{"d_model": 384, "vocab_size": 4096, "init_std_qkv": 0.0229, "weight_decay": 0.098, "schedule": "wsd", "final_lr_fraction": 0.0, "steps": 10926}
MLP neurons of a small language model. Each row is named by its layer, matrix (down: output weights) and neuron, and shows model dimensions 272-367. Each number is 128 + 32 x the weight over its row's rms, rounded and kept within 0 to 255. Numbers have three digits each.
A block is one neuron, or neurons of one layer that tend to fire together. After each block is what it responds to, as a language model described it from the Wikipedia text at the highest values.

L4.down1:193099119168166047146134121123124114067112062135143158141146036156134110129109088109132130112080134122111226186173162098136136175080133122202186121167129126168111141207148157154118127138083128138182144117104117102137093108070118142111139102161151116109146134127095155115155125112114103177
L4.down655:110173129130124160077141132131096112200095157149168115143122058137124109080090132168120105222098105116153112142097086106191103122195097203105113157131125122137151157086084116160132109154188133113135142084183130137055127131123154136108129139108157108137183089137118127083099130102124189137
L4.down1001:117127136100104107103153140101151110076101129117119094103157119162156137119134106090133126103175138156175101186109090117111111099176140156136110128091194135116063143097161132149089107095082141078126195141088192120141118131104119161180217074071168119140134151133087113154160103083115137055
L4.down1400:111145129166213165133189134114176107066176126098094105086119149135136139117165142175084128148126143170075130162113091136145135148121147181139162128167126164115095133140159153141141122132145128096153120164113092141098128213148121163133170191165096083091075184085066089166175097142133145129
Census "under" and -ers endings. Mainly "under" in census boilerplate like "children under the age of 18"; also word-final suffix pieces such as -ers (engineers, meters, Players), -able.

L4.down119:150149168121169130145119188115067139132162132132187165047117111149176133038227141132125176141143153162094100172161126094085139105091100110110082097112058182130147091134137191084183069155111130148123200091123136092163149101162145060148120132086143131158073099071126098117131134142109141096
L4.down1268:131147176124128109112114129097050155140173118170134161105142110151143132099182127110129176141117134153146193117156124120159069116087191104156154125117127088106121143042129165134110081129128143106161103061079145149136138113135099090121140152107141134144085110150107098188132147112131170124
L4.down1272:101125166085123147090077171088061158096159119184081154130115106116142185125209103100168131115141114122136169107174145136157082089119142079173148098067113143095123143073119149183117076101112111147160087133176141116161074160171104123112089133069091133169109084173139073126135125089149166153
L4.down1348:132129097106066107131116064085188182131199079190121180095142136097087175202137125102091149099108123080116074148208148144141068091071140140112109158099078077159071156159134138132125104071119133075159066081214122115147089139086089068141117087147129150134134107142148130110117154149203101127
Article boundaries and section breaks. Closing = of a new article title line such as = Kevin Dunn =, plus paragraph breaks before headings or new paragraphs, and infobox keys like Website.

L4.down60:122148121068151124132114146089072170100108105159109132093191201154080113081102172149134135153152115108111126113122147138132116110097104140106156141082114062127135102138139150127124116148061142117071148151129167094152098174147091131057131146127128103111122153116118108084147169105080100120
L4.down660:151102133111147162158147163135109110197103126174152132117096117165106149142132147135151131215170137174164089086137161083098195112061115112145139121150103107127146144076142090134090099139165148106159118134131144128135119109162114100151159083153117134191061149084132123075143198148109085086
L4.down945:215150129113131205188151142088111129178075073077106151113152165152112135118155148133131123154123116120143092142114145136040082021133116128152115087143128123098064188125189112127074116150099119126166124097139153081141165166168119083125153133130131108110137134159147125083166243120147127078
L4.down1429:135171187135062133134105131085102132134109132138147126132173114126085105138151195105214135161136138100119170066148128127102081137152064111105177120119143111087101143136162147147125130140104132103178149161197107031119108132074141123123171077095146114133200125136113168036073158117142118117
Roads, routes and waterways. Word pieces completing road, route or waterway terms like Route, Railroad, street, upstream, Creek in place descriptions; weaker on scattered fragments like ou.

L6.down1166:102193190125195115089141136136091113072084149119155149119101119103150120114141159159155117092100081107165125162068116157142118098102098103159113157127149115107113090147126142075153141107088157102131157171070108131102105114109107103122126092161149130136134175173111143158109086102118091125
Transport-context word starts. Word-initial pieces and words such as ship, serv, w, spe, h in texts on ships, aircraft, railways and roads, e.g. ship, serv(ice), spe(ed).

L2.down182:096176108097161199162129117118071178099122124129190164074106145115136126130175126117171130141082090187137169071193112131069151094092123098165149102165158096053128140104144119141155119092122182167117133105096124117120173148117180103108167101115165059140108145170121130135086159098111130188
L2.down702:133105174084106146155121087102107131116191117154189156082083072168146119118231132155112144131137110155123139164144144124152103131138030133162090151141169099091122171152130126138102153084062135088112165112102159057166071138112123097068150067115116050168130131156122128113164129100135139148
L2.down743:154158169128112097148102167125085095092144181144117170101115093170096121140189133143172143098109126136094167172200148134166136147125077099137133157122174143090118124116119149118144151097011172052117112132130140057185130103093110131086127104113104090158117146122050124179124165100161142150
L2.down1443:200154174081154170164064119100088092112134130114165120051098121140137142087173127117141155121102065156136133181166112126145113136154133126120097151119120123110166191113135131072166151067091139150141172083153205105139119146124115109090141081108165094144144117149134122155119118139116176156
Letter H token. Standalone h/H tokens, either starting a split word or mid-word in proper names, often in tables: Eind-h-oven, West H-am, Del-h-i, h-url.

L2.down301:186114093123107140165138107049137150147086068095148111113105178188149128095134159171174193154137168144175151117131105081211144108185152130098157095123150137075113178121126175146128115105086204104112128152105099073107092165104167146130094111145136154097122077165209137202109118115138146097
L2.down564:079161152158125129171167140111143118167123166102197140104093144166127125130189156137187197133065146179123151156124166124083092097171122116195106136117169086151104144095106113111092107159151186118078153141052129139114125130132147088086102135192150060126082055097103092115132126101126186162
L2.down806:091189177140079089153130138166133164182131135112124134118126196108105136110174137126135081128067140129082133140083127103178132146160042119145143098113198153124175235111141106117174106150110159063111133158128135109084178134176148156204108117124160084135091105082107145108152157113157113121
L2.down891:108086204194088097156144147102119147085167126053041150100148201164060088125156136103157153163125122148175135153151109084146125113134072070092169098133157138143092110138161154136128160159165129131161062137124080079165100116177130149118137078146142128077170147103108140098124179127151115115
Agent suffixes; museum/music. Word-final suffixes -ers, -ors, -ist (leaders, traitors, authors, sociolinguist), plus the Mus- piece of Museum, Music and musical.

L6.down343:152117140104135110130123067158107132107166068157144145079111188119128149127076113141106138140178123180124125185080160153186123066124118107073171136115106074086153122131160134103062092107152120129151025077129129100177141188108143133123118101129166120142182165110118106192075175100124151143
Subject-verb slot; name starts. Tokens just before a main verb, such as they, can, must in expository sentences, plus first capital letters of proper names (J in Jimmy, H in Hindi).

L2.down148:158186174116153141125118138097152113165121199145133155164121116146128096149152140094108155070114125098117136142134121149189066129120144098104144119184046128152111142125093103152125078130163154109119099184123187198133178155170078059162084056109135118155097106150095108128113121104158133117
L2.down264:150105205143178117092108127126108138196138073128113125114155104089107085116119181169162115108156140096105092057098116125148123139142124120154116122181067143133169113093194125071123092111173153106113123117168150131137193163217112117099117131148159157134128135154140144117145118157171091134
L2.down396:143157114133123145119083150143080072162088060150072143127114131114181117183152157146148115091143123091099109111028119107127052133143115101141167147122080124159153111129129115069145130145124093074112175095138171184167178193191114094124105192117101111139126092129184098115109105109160160138
L2.down607:119166115137133120062081127133132121228118069147146139164150128094161072194125124120132156091119134147112146114075079134123162166128160165122155175165148096125129117059081141136121080162136133124138151132127122115125141095187117155111092134178141165152171089123068146070089089166169101093
Table row-end pipe. The closing pipe at the end of a markdown table row, just before the line break, in track listings, race results, filmographies and stats tables.

L4.down1058:134156160114047111101126138118100129112127110137096137164148066133111157135094196155177102124122135165165183094148166132153134084143097179181099140088160163131072187178139080123125121124076146115099157149141105134076136080120097120116152164141194126084104152135089063114129130108134113124
L4.down1171:091228142117216188127117069137132144137122149144119114062136124068192126160167132134114040093108109125098179103195182105100089156083145085135050137147099146098074133155137120117144104139128171142156132095156111118183144123092167080126083124144147059124174148157167105188153166124143199072
L4.down1356:158137099186142123053115148093111130089122110142101155101161103138118120100127168185142117149156140188099160148095127167072110110128082087132117134171166148166131085133167080137165085109101159117129155143142051117102140147103150132194151209111151150136083169148092111102158112140109123126
L4.down1463:117159163176116072067136136103146079119070140180107098114128182135139133164130121167141118160129130158073163135121152192153085172132122098137088167167061152128127122130107169086136082151101184062158176141154115188160098086104158124160095125131150122152102210102141143125173117141186108146
Clause and sentence openers. Words beginning a new clause about a just-described thing in encyclopedic text, mainly relative which/that and sentence-initial It/This, with scattered word pieces like design.

L4.down25:175123062091149132192077144158138092155157093127070159139101145161138139168118100171110109212097133122108149073097115130196123150096212122172186165109090126172158085147117123164151181110132127093118120118171115142097101111149118148151140095017141093154131121183107041126165084113163101111
L4.down621:131149102096083120140099189155167158094143174102194163063147102206125123123111161150115098145112134177126131204135181149000124237119103053111113137153165106108105116147149151064142110118130079131069182167153155116158136139102126118073130142062118159166103061171120115122102077043086159087
L4.down1013:095143124133135126138099117122118128162133091096159161119108107125089146064102115157097153085096138123107139132141098175188141139056158100143131121179068191159162126124107083118119099106136127175151071114082082166160080101126121149105116091100120129187186138111096121153130156111151137159
L4.down1313:146188128096128129147108154193078178111157118093120124062108138154079148183101060040082093171102085153095172149164118217123150184086168111146096189174107135069098155141115158096066088119144114129119105114090145165051093128118126105098107129121140097166207079143145096124104144148116184081
Name-fragment word pieces. Opening or middle word pieces of capitalized names and titles in lists and tables, especially En (Ensemble, Energie, Entre), plus id, iz (Trinidad, Horizons).

L6.down451:187154131134188198184100068152162182113137083156180084113097064114137165122148230126134123136127115095096140120127148100134147147119075122130117166139130131062126083153154127163095138083126180117111138128157094146104096157124121180139130171120080127110108131036101160068123145124218115179
Noun-ending word pieces. Final pieces of nouns that close a label, heading or clause just before punctuation or a value, e.g. "Langu-age:", "aver-age.", "Total votes |", "territor-ies".

L4.down468:061136090147067167157140094128130129106096149054092126153153100045168140078080131165126132126123099148070135117088111135134078131102079103102073116187099125150134125172140146098096104126112097134155130147170166192097139096082164126126131137103177186105133120133115176146132139115167126159
L4.down728:083162090123172116078136191133055195174074153132068130134143158134068157175080137195147165138117177121084100195152106130115128128098203116104110118138096112120108104148138115212106113129115148097092133093099106113062139097094178144164102125128171137103117178125158078144110084163126061097
L4.down1413:127154123097050094140144144139183107144185132166117127103117085105140151113143148134105082142141079081057114119131130141131138152129112084134130132150090148093177198110128135155119125125168110109178125166132152100174117178131112089197101122121130125144125126175101160143125099113081116147
L4.down1423:070113140186090093118085096087082144118114126132133083130087150102116136037137092134127164120118115114068131146110093123108112087035122100086153122128033121173177142126106067123092099153139110139159136136147117106144170169171125122146095092187136143117103177141062175155153152129127097185
Noun-phrase quantifiers and modifiers. Words opening a noun phrase before its head, chiefly most (most cited, most famous), more in "two or more races", and "and" in census counts.

L6.down689:126084155119133153126106081118076136183102111113131199171214129091107114142152117106181084098078095162156141142087104168099089120124088083161074138135192188121132126053090153129117097062159098096121151090095127138143144158106167132048168152133159126097143093125116171131155117082137167149
Proper-name completions. Final word pieces and "of" inside multiword organization, railway and place names, such as Rail-way, Transport-ation, Administr-ation, and "Museum of".

L4.down403:088092156176170098117106134092091122112119114102105119080146146099155122117135179164111138169100159096090108183095129085023125146110061155173090137153108078160110166158168111089099083116078133145111145084145127117100123124121118140151144097087133146139112137141090193163096137140128142135
L4.down414:195102181204152109104121118114133120099156122142154165090090174142142137172180113142183102126155157195156090157147163139053116130134156143118109065115146114119131062182156149165122093115086144160166131086121163114102053084117098104121146177063114120155076130113172174124109124121144098076
L4.down1324:150071152140139069098092085104079072104117075112110192103113163127141127166107164134141157113087127157111131158126186186057159152120120122100108143192142116166171145206131092062141095114116152095112116146171174149105066078109134085142121129165130112120088082133117171176116111130116082163
L4.down1384:030125188146151107095100107169138085096078105141146164111102180150152127193162149085108160134104153104105088097140170180112157164116115149096061102167098131099060120173137158100190096103133171110102167127170158093093102098113112128166092091179141092133106109140088162147139091077163083177
Person subject pronouns. Sentence-initial or clause-initial he, she, who and his referring to a person in biographies, usually before was/is/had, e.g. "He was arrested", "who also performs".

L4.down630:170166129154114151106132093126099148197135127107148107179081108108162175097138096174139148116112112130105112175139075141074153119092077152134130126145112108104127248091157098101121089141124131176144129132139148169133123146134110147105150174083151147127146111156194069122118199072134150079
L4.down649:192139148138122121123145167134157086121125084122165113119169119186129123081185148138134150151152140169090081150098143101179143106102085103077166120115183149131151094142150087127161136144131117103145164140114229086101150121144133170164175142101115098148087133127157189147146140158147058125
L4.down1287:156138117051097058177127209133097089098147094193052125069112186108101150120106126124122137110126144080107150091210116162180093132082072158085150150101066141095172132158088099140093133123084152136140166164189164095070109142207168154113198103115139107116118153207118100166161091101169171069
L4.down1480:250142148140116159121150075073120143104157112078104182158160140131174119132119104127144127080164154100124099171116104111110089137081118147035113169145158155128122204138178128160167124129085161104108109124111128032134135131079143145140158154072167123178127146109132117144136119104123127180
Institution head nouns. Head nouns naming organizations or institutions within proper names, such as Air Force, Police Department, Montana State University, Ministry, Party.

L4.down793:045133120143083126185104092124115097104124123117138068085150107173130162156129117138106189148172091086066100130076134139117095063098119150133114100177144175123188108119137182120147112119097104128116153111174099088110190145109156168062095149156133133113143088094097082072163126151139172143
L4.down816:107143172109089158105060095205158094170167146113100120132083134100139144124108183121144106112136184102093126094152142135160092128114146120094127121200198064075142134128129099144101172154129143049137157177148155116112132066153103166177136114205145082115136133179122078144104133109143144155
L4.down967:138105186109084077126121151171223103118104088156109168114176105168125107140137112178088184151138157158173064135094156126132075122135122086133094078132166070127143113104122136153098112088122098098122133128138075128163115131170113159118095145119151107122149115086102153135119157113118143133
L4.down1514:143090190139094099117083143114109124096088131113095137171150121106185088115133180161136139120137117101181047156120136121149116119090147102171079140096189098164156176198144106159087119145075106092137103121156080000128133102119152175130115172153127122116128150074115146113147153077072097200
Media production credit words. Credit words in film, TV and music entries such as produced, production, directed, television, mostly before "by" or "company:"; also word pieces fil and air.

L2.down579:069125148143120077148165158174150110105125134162140118114128111165103080156126122096097046125120166083094138155112143119070083159124073125130112140139149161119202115164102133122170093179150136143120108191194153098068196160179118159163160202112110149151198080089178152192110115096134171133
L2.down1141:143152166159095118155143204180113167105140180183089151107098140185083107193105095103116051129112110147197129122131124135171070142167118155137102133178096169140099168135133156115130117161123098137126086175175133131084134148140104149137145121203096139181127094081185166138172111074204141146
L2.down1169:174115121176084049105082157109137134094145112118151142121076105109067205163099115113103093092169101093140124124097133050118135218135134132125136170110154089120161150091077169128152134101088133148180175129081148144144136101128152135154137059095126077158127095082099165116144060117162139125
L2.down1296:166121158117168139159121081151163126146059149113122129099073110144103167142169167130174105156111125188091077111171119160161095072131117142112122167135139113143110133114108124141096097163145101114104140150158108182059106166123175115171113093161102104159179060134140155100169169091146149146
Table cells, accented name letters. Fragments inside pipe-delimited sports tables, such as States in United States, country codes like CH-I, and numbers like 23; also accented vowels mid-name (Sebastián, César, López).

L2.down113:151136139159135077104183084108095091131119126109088153135084150102105088113099107137139116107131141126100101154113171157061157069068113129090153097163078107146081153104088126122157141214142123171141068117027121135106136107191083099155132132162120125096114150161167109111119142162165111170
L2.down185:119169136150157181114092166179173116118172151171184095143137122108164126140172134138127098160184143189114074075149107146147144098165169107077168147114075087073123097161134115103155141094153162128205156104139188088135096158069149164101106132100117085103170121074184118159099217203130124107
L2.down988:136104139158143098117119071151125099166140074083145158103074171118140095131131125098181121125135103111104170125091119078135117142119062125102086087201051141083103154099102097108112085151130160099121101214068108156157097159161051055174084112156088093135154129172152103090141141085093135126
L2.down1077:092094183172136122132083138168144183163165162108121139172102148115142093076082158108199126143131132131091099168054121117115048133090095097145136124174048133133132120101132072138147089198084109115174170191128093136129159131166105118184103129150089112080175165122152150161146152148113142170
Coordinators and word-final endings. Fires on the conjunctions "and"/"or" joining list items or headings, like "Transfers and loans", and on word-final pieces "et", "or", "ave" (Set, Sándor, Dave).

L4.down237:153173130153156185155153082120066126135141099131145106112126149117082122128194154139113161114085094136135118096118120093106140136150070089160127168103125108168171117138139122105114092081051137189082152149153158184121154193112070106084119129155108141162132129140098131152139184172165134185
L4.down596:076129138130138097192148141110139150140151119170148188089105116107037065174184184126069165112063139160091074157155166141115188076124075161159115058156159134176118167082140155136109125107177063193088158141192166164115188122163126160150135094108131127134145107064117148140108156173193091160
L4.down906:167115125102140136118100109144157132175170201140162179095112074123099051121174115081105151143131136153112167163137186085162089103136125172133095090092125162149144146087091088123078087136085110170163212150131135109087092161138156113168117164122140096081153141147064076123131055155181198143
L4.down1228:096097155123124126168163082149134191134128124144157110120150143114127136099162205142141094091151156100107119135077132139149092134097127150087063122151151183160129124094150118146098102113138104107144134123134181106113177166124112169154153141156121174075140096118107161182087172182145128164
Mid-word vowel-ending fragments. Short word-internal pieces ending in a vowel, often e, such as -are, -ore, de-, me-, in names and words like Singap-ore, Alv-are-z, softw-are.

L6.down255:182151153124135135194090124137066133081154155085133153117129061159143104087218178127166118125116091180087202148129116108116148116102115129142113168141130119142122215103149156056135138081122187077104193134106141043140125083128180112122147093137188093198159129078132182151139129097091129135
Word-initial W/H letter. Single-letter W or H tokens (sometimes lowercase) that begin a longer word, mostly capitalized names, places and call signs, such as Waterford, Wellington, WEVD, hardware.

L2.down33:138166170114119141155156129156143193161144106145110140090107126133138112122123196120149130126117118065129094140124139130155126144125092152175110110054168135134148126149118126103141112138155137153100153102111154151098169093135091097151155095123085162103125117117079111095163194132193119145
L2.down415:150100124109122147159216140099156106122040149123188149094130092155128147123140109157127161124087157107114125153120109115092133120098126144098136066126115090168144153100191100119123161118138127178120116073154158079109088143112138065100143074118183196211165153089159129147081116150126179134
L2.down932:130068119094147155161103125124110142143101133110115166183138098140183080139134140101158182128170119159093108147115164099123108112121115084131080072104128129141111119126152137161138079162139144152065088112116135135143146138132109134070142184104128113111108113106097142172103110147085165131
L2.down1483:159111124118075106136182153102083109105110101098083134119105111124102113161140131104191131071104106099129184203148156114134162183068137101099197109120091079115157108128124139141160115117142066179145042236146084151139164132098086161119144131123173114094119126152156121163083105168176157096
Word-final suffix pieces. Final suffix piece completing a multi-token word, such as -ous, -ual, -age, -ative, -ical, in anonymous, actual, scrimmage, derivative.

L6.down141:142126091156128128012165137159081160150134145094156166147159087141134097076142105137141142119102212162195095149150104113107149116203061088146118146143131131152117099160102136140131175095118150056226123139137111111187138073099092050096095163130149112116193146092100125164103144135097129103
Templated stats boilerplate. Fixed words in formulaic Wikipedia data text, such as census race and age breakdowns, election tables and infoboxes ("from two or more races", "Democratic hold", "UTC").

L6.down1285:082135135103129097162130138112073144069123196166147122123108194170085149103142137110174161154098169153120136127102076123087136086141077100143112158113064156112154176132147186110102165121186151126091162126118077152123157156119136145132150107129113067160170121190159067171129104106078085164
Letter v and -ers pieces. Word pieces containing v, mostly a lone word-initial v (vent, vase, vacation, vessels), plus -ers endings (brothers, flowers, Members).

L6.down701:167173089130127127160131186154126136109131130086166122107117152086098131157181174149124107105092162151138148184136075180133148080156110085096164137162124170145107067194123194171110123129078139108146158124093148079106168117162115156167137147092091090116105100139163135105112103085119114190
Capital abbreviations, country codes. Short all-caps pieces ending an abbreviation, often a country or table code: US in "US title", RA in BRA/FRA, D in W D L columns.

L4.down396:136106162106125192162076136127090095122160165139127112112123051135102164133190146167187128171129113204077163143175074151144145145101121145175096146119118149135074199043158162134116160095137147092072095125124162121136160090090108122185173119116170089155089131169157181093149091089093137155
L4.down500:154154171094070135154152121095119095078152101166130141088073092111145034108174165127169065076124072162137114127146168159178187112105116150144164123135212117075077156185169127132160165105096137141118134171096138131120064145120115119141159084147167097165116184148106152130149081068121104173
L4.down813:104132158072131133179111155142062112150118134129120136110151133139146113072141162131137146085094105145083214141125122125165169159151137132160085153150085144129131232077137166107138126115157106129066088173127136137163152142104139063156141178206164136146133123133161151082079142142085088122
L4.down981:185161111126120121172060086103098090121169105147137134102110098129134168124255204123159092123110087172084131123133150144193179124108125104184124122120125132134155130114173168090114126115123146148145142107122176108155134145166123096123151098125158117148119101112172127140128105106170153132
Single-letter H/W pieces. Lone h, H, w or W word-piece tokens that start or split a word, mainly in names and lists, as in Hare, Rwanda, Ashwini, wounds.

L4.down272:066165115142187146165135098132151122079125117140137135143099173088196141077084085138118170164172120091104153100141145066171114118141133118112075095142106101149184080132118111165119112130093115146177106093110162157143156161106125120094132119164155157179102156132138196170127146084098116149
L4.down309:141103094176069112158064131098121118091121142119124133141090095122194128165124128134170187096147133190186143091154089064120089030099198139080126101131130108102146193151146156143092145180127130120144083216087074114097111107028150110156147111138086113193095087111145127139103133149140131131
L4.down1100:131157143153162097135083119108074171115103156156101099136136088144140131163109124099076186155138122168163127117180184130091187088173164190077106115124161144093133133143114142127097073108158142157097063083129066074189084165071168165103109168125156133117145166088125101093111111086115188148
L4.down1251:110087106148208112124171066125113129138160140123152131102177086148109154077172103147083187169118103154202138181068181150139131118148096144163123154105199218061078137172134125131144168094108115088094184152148100134147118146177096114117108183103119103125152152122117145094138110154121077126
Census and demographic boilerplate. Tokens inside formulaic census or demographics prose in place articles, such as "cens" in census, "hold" in household, "made", "there", "According"; also "not" starting notes/notable.

L2.down408:136076138123141111112134131105145163117201111072148144127107144108139094110160109071151195083109133152114188134100084133175119175116119064096103120187149153146088193161083119150136096117113107136139150153175152069167073132163125102089126084133130137136124158153117127138126139050127124145
L2.down507:165149174128137129066081157093147146186092128116126148175096076125183088158186184124128167107069144130136130143154140183092159137121090085137080097177151129147133136138111067154153116119168151090187139147079098090167117146187078132162148139175118095129114085134166152130144100062160116076
L2.down1028:105117078101162137091088096078171123144102136111098139137088093103108093134135113113132113121143124115136124145166099180151202126149118101037153121140144103120192168126130111102181116165173125061191111156084085069116143111132067107147107035124139146132134131133141135167138111082132145160
L2.down1095:158102108081096168125084149057165172111120123120145107162124151116175131152124115111133115114180117150197150149125090124154123094098116162056170161088097158125099159110066116161122094162124147107164157165118120079160145104113163107145068066154104117062143092112139166071173117166114172157
Military organization names. Words inside names of armed forces, wars and official bodies, such as Air in Royal Naval Air Service, Army, Civil War, military; weaker on World Cup and ordinals like 46th.

L2.down153:066145136108130152132125174106103181142148149142060148092101196147084089138156160097146148131095113120134195074088127162134107109102106093180084113101112157087104162126143118149140129134122098127076100136121133128110124161109074124142089096084124069121139097091139162149127137128064105192
L2.down463:091149159139162143144143117135160125103118126117077137128166138123170120101135106147129108116121104110120140127131125100136102149104109116249109135080098146113096140092138175167124144123138122109139108204122105098179161117130134154090142138128113151160134122150114118117121175146106152148
L2.down1099:138164164118116109130183189103094119123127129102099116125103121123107118145116112120147187131073131152108163144135146136113090160158120119130072155137117113113159192165165092147122112054186104153131135106071132138101119127110122089129120094118130104100172080111057159147052116122091166121
L2.down1259:138109189116131119098049110121113208099073133145160153121089158102150107204165079105157153095148159121087128156173129087155078168170122146071111136109130118101096113142124079137131118148114146131146143158116169103104122136133173128176114114071160133148137085090140155136101117153135148131
Title-closing "=" and entity nouns. Fires on the closing = of an article title heading, and on nouns naming the article's entity type, such as the club, the film, the company.

L6.down318:127179159128127082153103091083144152238106169063122102098182144191149087149138085118120127083127138109126161110123164175121167145093145176083149118166168132159123097149148092130089130104150145152091153065135044178157172140186072088100079177115136149115113160157130078156154095097139094143
Possessive determiners before nouns. Determiners, mostly possessive his, her, their (sometimes a or an), starting a noun phrase in biography or plot text, e.g. "her age", "his return"; rarely word-initial fragments like aw, sl.

L2.down324:167158143143154120091146148124176134162113093110191125108099140173131181070161208133086134177145184112137079194173102136180158160118175085114114140112085121131082138091144153130134128137112104107107186093091118182082096090109207126196108138177154095135095119119115165119083119150125213137
L2.down521:133150121189085135169139133172194126109116112141126143145169137181120093122139153179100125129138143128106051161137136146170164136157120118129123116061120141141144135112115106077163110098144140120079168180125114064134121146172109138151098105093178127113140122129082121126155171197058085105
L2.down776:135187112106105070085091134119100177133180174090087090101128108128222142103077101136153146115189169144090146123084117103125118150093117141117130100154140147132126147138165130127127057130185117129133156141148152118121176118086148114145153221108158141104111086130085083143101095099120093096
L2.down1495:140137099115139103128101073131157089064163103155146103142184127109073177095124191180075158159130083126105072136054163174131178140096143120141100132108192072117133115109109129130145094122155156090118151133076062057119142152166144128154060144123120116157124142080092109122119127108152053146
Hedging modals and frequency adverbs. Modal verbs and frequency adverbs placed before a main verb in descriptive or encyclopedic prose (often, usually, can, may, should), plus some after-verb connectors like than and since.

L6.down288:083192085076155118141115092051098187138038161086169131119168171103141174125152044143105157115133138114055116122143111133084141163083102127151159143104116109105142223102155095136149109126102082145134113103120126074102173160171114118073060123089103171135087093155141088118128102139150148117
Final list conjunctions. Coordinating words and separators (and, or, but, commas, semicolons) that introduce the last item of a list or a clause, often after a comma, such as "performance testing, and security testing".

L2.down173:121170178161112131105098137118180122110161154064142158091214136095063107095156169137111164128179069118114137193134174140133129108123143114154148181136105140115143144104148160130089132146118162098100116105126208061119138106155117124097092087103077090179082137129044100156099134138103142140
L2.down629:165114133141174123096130080139107140104056121095097151147147174156181111121111168130107147167142127136124180132053089117147102119135111126059099087153119156138130057099178099142119104074140126061122105052137129134187127116142151085171147158109167141137096140122124135100098128058041116137
L2.down671:097139130168136103060084209106140091117133114100130165161127138181098134151114154101161143137099103141112160162157167125114163214065099148128075100093114133061143151085125170161091126161118156167168108117103154163172105133154163122098074006098189170138131103043128173180104124154167102163
L2.down980:149118148111161118147144099157126134108202150082130119094099171096112102139130185163168204117104133133078092154132095116171140180144120079108084102182145137139124122151135149044146126086128103123102117118125128070089114108171066111126050045146118128112126118119092107108101146062112065141
Rail/transport compound starts. Word starts or modifiers that open a compound, mostly in railway and transport text (Rail-road, pass-enger, track-age, railway line); weaker: Total, broad-cast, high, former.

L4.down2:153129123084110166128112079087157192136113117095104116147128160096161129112139083132103098099144124169120109172117139169093149083124163112119157172165133107089136137179200134108075104097173086137177091039137089103184164136068105147143103119116114146103093143064136097136155170187111116142
L4.down20:125124108131127151209064090091120129159062083143158137075110129159061166072128150187181127103171093085076135144159118203112111116113093107116221176109046165073091133118122132130150134129134137110135108115177086111093154152172098140131110115148142166095103141210076152105092164123172113137
L4.down666:133118124133157119169148120141131124146115081124122109136064130119051138143097193106138096111125116095104127167116135169140153135118162066122173194129104156163122099134179088146100102125108159091082130171153089140142145169155141131149127063164118175097110101185116169205166210101232122161
L4.down1108:150159164179144153142106113106133086186118057167146067079114116106135111112130194128140115166112102104056148130155132177168105125147097122092191142146100116102144088110122149152093090135149158074162113082151116121099187151155155091112145111140155187115144107151085182108096210115208099148
Table row end pipe. The closing | at the end of a wiki table row, right before the line break, in stats, election and filmography tables; rarely a line-final semicolon.

L2.down338:094189106111219184140094100062178116130173140197111135173163135138180171141143047113076158182108128113123135163110197143056126125138138118087097074157102114130123158147185123131174071117151113122146105106123136106201158115082111126110137157103118152134125144129100136149137117215070131091
L2.down1222:116184093111127128186077070123164140099104079182100108147158149089161142106114107131133141134183136090103132083157128098186073098089132169184147062140073073163179146152116137225083102111145134179222131117104137119152131083073122168148146144155155178099070131132130135134085164124129125193
L2.down1239:121136113123097087154154124099132117117126131118101113151107172108151138195114090080119114097048083151106146091127123106124136174178123171102109061149157162090153134187134133118062142076152063170175160072167121141129112194130051114124185088202120128160098179138106098149183144106124117121
L2.down1473:087115134134082143143104111051100157086136134136160098104116075058152160099080171076137108098129098095114133089192097144138137142113131091131169133109114109175196149137167113143113152105106077113091176193122161094096063087115162105148090101202132104152127148147109141154107130173146101116
Formulaic phrase prepositions. Prepositions and word starts inside stock Wikipedia phrases, mostly "with" and "into": "living with them", "divided into", "As of the census", "addi(tion)", "use".

L6.down73:179180119115185155091110117115150161137053114149199128130161097090139104117143174164161143123148137108128110116123147133153073065132144141128121140134151157143166131118115127122142151088137173187130101111151140093163068139130140183134090151114112189097140108141089109146120166117122133224
Creative-work and performance nouns. Nouns and modifiers for works, releases or performances in music, film, TV and sport text, such as series, debut, second single, roles, performed, plus table-cell separators in filmographies.